From a checkpoint of a small transformer trained on Wikipedia.
Size: 9 layers, width 384, MLP 1536 tanh GELU, vocabulary 16384, 22.7M parameters.
MLP neurons of a small language model. Each row is named by its layer, matrix (down: output weights) and neuron, and shows model dimensions 32-127. Each number is 500 + 25 x the weight over its row's rms, rounded and kept within 0 to 999. Numbers have three digits each.
Before each neuron's rows, "raises" lists the tokens whose logits its output raises most directly, leaving later layers aside.

raises: "was ", "were ", "has ", "came ", "is "
L6.down782:481487498496498530526522481471476521551522511456529486478505473496439508496525498495464506488524484506497545527533491483485462501512516464524497487448499530474504539497461458514512501497482503467523511476468481483501473469513485483518511526489524461459532529545527555484477495522482527505

raises: "Assistant ", "president ", "manager ", "director ", "founder "
L6.down83:506494491453528477490519484464480527514533515485505510514469514501467504513499464524488544487511565525458488462478497474503478475519525482510515492505506482521520482502507493522497524494477465515567489517540497490511448497533505506493482496513554487464484492500493488520501512470510483469

raises: "operate ", "represent ", "serve ", "contain ", "be "
L6.down944:514516498488527510492545479455485463525447495519499502478510516510493452516488529506515523494481498513458465496486515457541501533499500463532493534477541440463489524503480494477450526528505504492507488499520504475480503493529508463513519463501535532476522486485469490507500482470492478560

raises: "would ", "was ", "were ", "could ", "became "
L6.down556:544510512479468509546548508454515501525534516473496490478449480481474503446496483477474496505516513576526514520513461486471530471516516488554491535507487503483488530510491481507507540485528504446549490481454477497461469529520469480455553440478470519505525511546547570478519476521481517515

raises: "with ", "times", "times ", "together", "condition"
L6.down589:499523545516437498476507449504508458451477509497492533517494501526522516467478495535515497489460511475454530494502484472480487508523507459478480522521490488522488488523538520531525479511526485506439492510501455493528463473546493519454507501475535502491505513465509515469546520468475523506

raises: "represent ", "have ", "make ", "be ", "leave "
L6.down681:506531488526525529509540466484500519540501472519493524501544504510527440517481534507492531501495474548475447510488549484565489511526493444532461513468511518489476512463529468501471525462520539538506470525494523479485524505496492409502513481529498534496502526541508495469519489459515516601

raises: "described ", "estimated ", "writ", "wrote", "ined "
L6.down113:490510485503471510478494494504501485503502526534509485486506525490516495480471506485505485541486510491443522491480515479536518475516509447512481470504473512516475497497535491494517503506523494506491489495469472517483523482534529513487573463507493453491524472456472506498503502540475458494

raises: "In ", "To ", "Additionally", "There ", "These "
L6.down1515:537490472476496506535483474515518558477505486481474511490476500479487546524471517520489520514552498506485500545533504517535597487534497471485539508522496444470496476485492532520467526509489506512514493468500485540463468508486500480488525516525500489485518505500519509508494537506508479508